Part of a small language model's weights.
Size: 9 layers, width 384, 6 heads of 64, MLP 1536 tanh GELU, vocabulary 16384, 22.7M parameters.
Architecture: LayerNorm before each block, learned positions, biases, tied embeddings.
Training: a variant of Muon for these matrices, 1134M tokens, 4326 steps.
MLP neurons of a small language model. Each row is named by its layer, matrix (up: input weights) and neuron, and shows model dimensions 128-223. Each number is 500 + 25 x the weight over its row's rms, rounded and kept within 0 to 999. Numbers have three digits each.
Before each neuron's rows, "fires in" lists the words (lower case) most often at its 100 highest values on Wikipedia text that the model never trained on.

fires in: "he", "it", "franklyn", "ulliott"
L6.up739:497486508515502521537502544470497511494552530498450501544519486515503501486483510475478523481499532517536489516516506474509464473483530474485514498510496515474509534495504478497478500550532476496532527516483522510493504514528484524526478511466464450552531517463503559507514530484462453559

fires in: "that", "in", "because", "due"
L6.up117:438532501507493511464473507525498501517476481475450480493521505550511516481523513491536481496481526514548491508498474496478483488510520512481517529509482497510501521505490485533476527523505514495517505473425522495482497504465508539533517473494535494539523459506545480475488518479498547476

fires in: "in", "of", "much", "part", "a", "and"
L6.up883:500499485495504515493511467505496529506500462478484477536521495482482504499551461564549549488499482467512456481498486487527498488526452539511452496514499538489512492464470516502467504434491522447481520476530491441536522496514517527462497451539498477503506449484536487509474516481482480512

fires in: "of", "to", "by", "from", "with"
L3.up503:521470495488496475480508451523511540497507553492529526502463514524487479538537570531542439510546524483466477476518501466513471460476550486505519490478471489495514483499500532488503511478508503505509500520506517529486501509463456482476529498500474487536490483484504493495525507542483492474

fires in: "for", "over", "make", "making", "giving", "made"
L6.up87:489492489487518491521506517559497507489523508487485469489513482498473552439549540483516518527512499534504463556502483457469501509470456538504493461519468480482484507459524486484504490494547470494530504515525501491489471530489516487491483533495478500474503494551516531489451494467473521531

fires in: "and", "united", "season", "or", "states", "company"
L3.up708:537483489529464493510526494531494488483488476493506509518487489489506483501504448522529512535518521516475502483504490512496494557528489476519513486452544494489509507539480481488508491520455500503506510442533513485502456507550470464479484479557488478501485500495489487517449481491494480486

fires in: "to", "for", "at", "could"
L6.up909:473473515492497544463498526510468480489497512454509509506532516482566501513529508498483533525503497524452542485516523504486497525493477516497450482465481491503473514487566515523506506541482481542506497519495508509490495473509486508507557507503507522497470515538491520519538462518481518504

fires in: "is", "mysore", "lead", "actor", "on", "pieczonka"
L3.up1306:548487486543479496509494475552481485482490489476481503445467492531500582495505497479483515524501504456453478495508471478438514504478491488498462526486486530512523505490557489507523541506523487507472502582490476471508522517521459477517499517483515496459470461534519462488475510505491536545

fires in: "which", "that"
L6.up1113:473562515502517515502442512508454486480516505475467465482496527460504523528504537503484506491524513487512494494503472516494528509508506564507508515516522508477497500453483502485506503503490491482496484528429480485483491490512538510527540525537496513534487498478475467517559525498495500443

fires in: "the", "was", "and", "had"
L3.up1135:465501528540481472501527458477492495539470506482469495484486479501477466533458509537512515512515530493503526492529489526523492503486491546478482497486443485498546482494490519487494481549499459517500493444515530494487490526470502519510470501508510520540450499518525529497509533495493496492

fires in: "of", "to", "at", "for"
L6.up1056:476493517488453510477455511487499490511494502485455506513485522523480496518508497487527548483493483480490500460489492506514551526471460500514494468513527517519457479554518463535513485459504483484432462459481517551498511492533490523483509487477551522510537486520466497509518514512509489497

fires in: "it", "s", "is", "currently", "just", "still"
L3.up1449:551535508495448527501519537501465473506474539510476489457480523542489542506459517498550525452473586491489489547517483526538536500493493529522533473512532476480482497499503519465466484529514509530496495511491521553476491539463541501487529514480466501487503524477495485527473519512479460469

fires in: "he", "but", "and", "yunho"
L6.up58:475477493521483463517444504493518539510495480477443511480488502504531527514518492537525493464452496465484475480441494500488494507542516476508475509496477517495439488534520507485481469465493477505506496525492455484488537505487499522454502487481499496516534510504513457521492564516443467486

fires in: "she", "he", "but", "her"
L3.up533:512518515503501487504513517503516491482549512478452538510488499508500527475480498512518484491512532518502501501468525510512476482498536530483467518485535469448503530520515495499492507509541399485478492440505481493508483476494495480523554443540482522533526537513501479496452512464524457495

fires in: "the", "bef", "this"
L6.up1339:522512515462513517480500475506526534470514495508504494515488503526480490498476518515474545518470452536498513488561519534515503461488472491468470527477472472490506529513501508512566502506558507518445517532486534481490501472529491526517488494492498501509501499483539486420550503550526501518

fires in: "to", "i"
L3.up874:490508534490503492523519480478500513507517504530462487486478503494504485465507553495450522490522484541500475498476453508504488507435521483549500476507499481531498498461512526503477514505561470505492511477490517534504462462453477518510508511488548458448549469501489508517490512498495471468

fires in: "and", "made"
L3.up150:497482501545512498545479494476490510516510526473503506505470469474493484503523517505514533511530451510493468501515515515457492509523518484467536528500519509514491499490445569492505526530488488523485484471542562517517515483503442484503484448510474477507486560493494511519491519511524510474

fires in: "of", "with", "on", "between", "range"
L3.up1323:465484441495535469494509517475511483470547507496501518505510525468475520479553488468490472475461563497487477538467509509511491532482511520552497504474523511467479514440459499520498505520478470509527493474573511489456473519532469498493491519525498476492519508478499553490469490494522529550

fires in: "of", "two", "stages"
L3.up702:530501504510500514496525506487473479512509511483500464532474504491500512521494454494505489463517491515488536456530505485451471527500544506473468488520508513523489532425452466509477503530496470489509497482514517498484462515546504479531499512564484494480520502483488544501521516509474502501

fires in: "made", "used", "received", "issued"
L3.up372:515486530504446499526527506509520534529535541455517476470521501530479516500484492501480480517485506514494471493519463492479509506490489547499533506488501488519522481493494478541486516491509522519483551444478529509474524507476501514519550474520486463514483465470489489503475510496480520481

fires in: "and", "a"
L3.up934:529520530508499464487520493529497503518519474495484484511504489510528476480542486508485500546515464488497497479510484537487474510542496482458487517507512510497504519498446468511503542516465456461492530528498524510493477497475508520543493503470485542480486506496509497504518501520490513502

fires in: "of", "on", "april", "if", "mean", "date"
L3.up414:516531525536468523511550462481475480493478515493510499511490486493473471500493490454514493512482509520463493507511500497513497507506546490459455516491477502500513508498472540540481496476522469494461489500498443522548479530503518513515518488455477467500525514485534497470535484461468529481

fires in: "for", "as"
L6.up987:481507526481504472519476473479468524486543473544525502467500518530448509432522498515480496502467505487451497480487461515532538527467494486502508478479467465527509470487492474457469495507539465527497487466510488519508490500482517536522530515496503445477535479484481515502477479510518523501

fires in: "and", "to", "after", "of", "following", "into"
L3.up392:554507498538516465492489462484480513490456537498452502520525474487512473490517501507520491523537464520539493453505513505482492513526528530514515488527503510541491491496542428505519463518500488516511504516489503501496498502500552489497543480468463499526488525560508470530505514532493510498

fires in: "to", "which", "having", "although"
L3.up1447:513504572479480468546507504476499526532529467494459486476525543523517495500479503489476449507531463468501520470503471511554476499514470505518536486519511531519488490496524538484473459497507464484477520530488536516474502545511517477522556520484509447458497492514520454532522543495511446493

fires in: "m", "x", "in", "place", "per", "mi"
L3.up875:514501499540458498508538513485513486464521531470511492487471517531513492469494523520560519489488480506512525450497514519541523512479491535509522448508516478468512544511529514488485553476510506462478503511528510515470465520498496520524498558482520507481520534517489557500494492548483493532

fires in: "of", "former", "chief"
L3.up850:490463487539504513507553502522538508555495517500464467552478462499521498477541517503509512478491532466472499489551460529476535521513501522528517491446506503486490456520536528493491503505527513522515487535494502498530463492518502523487493517549507501463524515508481475493511521492476535514

fires in: "to", "in"
L3.up1385:460463501451502468511522531485467462528468473489479473480492481501500512476533487510511528453499486528527510531494454502536484515460480511499542506511489503443507496505452510515497518485524491479499477546476486478455485470460531572466515531506544533449485501497548488503492517507505521521

fires in: "of", "muddy"
L3.up67:484471510489432503518530538501491515498480505510492510491457528525497484488522460500472551478500513496498452501491503485484539524478434485465517545475529481518487538519496477489503489546483484539513565457467476475491496521519512540475500546495489545493497484497533520483471509506499485476

fires in: "of", "by"
L3.up470:535474528500486488509527443486520512473459520482474477525498529468501506518555529468511526472546508516539487508549517510491464465497515497486489462515525529484467465522476456502472490505480485470494441515501500474509460498485513459531492507466497514490514522499519493518487471519496491509

fires in: "of", "to", "for", "ning", "ding", "i"
L3.up307:458500521453484494518498483478509499474498495511523483505503528530485439456547485517503537539490490553479498444517468502539507525497522514512481486496471507498515509494473552526505495511504496504489490511474451515508529485485525490513555490505514505528466499467499531520485528476495481519

fires in: "was", "been", "is"
L6.up784:507490506568450497502472509487512491502509507510541556527491520542484477474563500474467517506463476495526486488511520490442514455474510512532509499530495535488554507492466500481514532487499461516507504511538472482493482507460505490498533544491492484502502488475548494500474496480494541467

fires in: "it", "which"
L6.up458:517541496450483485528520504506475514486477507483551509511524483495489508490520538468519444479515485460547469522518458549502515480492513496497486479468509473479500511478564475505504505480512509507512508485532493558491442486459550470512513478531463532471503565551506458504491542527500496489

fires in: "then", "it", "he", "which", "she", "they"
L3.up856:482500501504477504492477506494513497509507521509450493486556486536516558489516529527533481511485574504556504482508473477505515460524483498536564474492506545474509515472514430468574507476533496465527528488504504479514454515504471493521534522501488499505512505524508479522524506483526473515

fires in: "be", "and", "was", "is", "more", "being"
L6.up436:549507505508491512491521533501503500499473518486476536482499487517536525478487482486517470450480475456459486471515483486500487506460499480509507505509546465469479496512526492483489534505500498471512510543463476472455480554504482519476514511485514469485475507490477536510501484504460513457

fires in: "a", "m", "first", "mi", "an", "one"
L3.up1194:509490518504500514482494491468499517497532524500513434444517519514512512503520479512550529475551463494428512537480484505518471478502500509496526523511535498480486476483451507472494517543528502496516464496525486487474502499512487529529501499483480530497483508463502482559463469518492479482

fires in: "years", "life", "time", "days", "later"
L3.up252:528477461436496509523489530492540485492476473482495519470460492507524537479503495505525485493504541487483530491502475518523485510518474469475488504539517510469521493510466478484464498518532493537502509492462501514486522491497475532504496526555470471509507501490509510526458488501484489486

fires in: "to", "in"
L3.up242:526460534506482549491523499510486495480507485524487483471483519495514516521535529521538495511464511504471549485494478524482508516500560500502508524516494495518503516492516512480495486443500500503496520534515498458488496513506455492500518510499519465503498521489534491512493530512457476537

fires in: "of", "also", "cze", "nietzsche", "the", "schoenfeld"
L3.up1254:500461460511491498467474469533489541483500507465511499523504527518511495465501485546524545483534466509475508496491520494472508488469529490542501497478517511502468465507538510489482507487472506500508495482532504518490511529537447494476469514521492502471505519493491464498492504509490469500

fires in: "a", "dōrō"
L6.up309:469485485548486528475498479469543528519539503456504517477504480504491499502503495493508478468497501530496462478505504476504543505524462533528513525507526521520496501460482499485500513478530474540505498523471481499538504472498517490525533498492515466554501509492483503464486499499490516512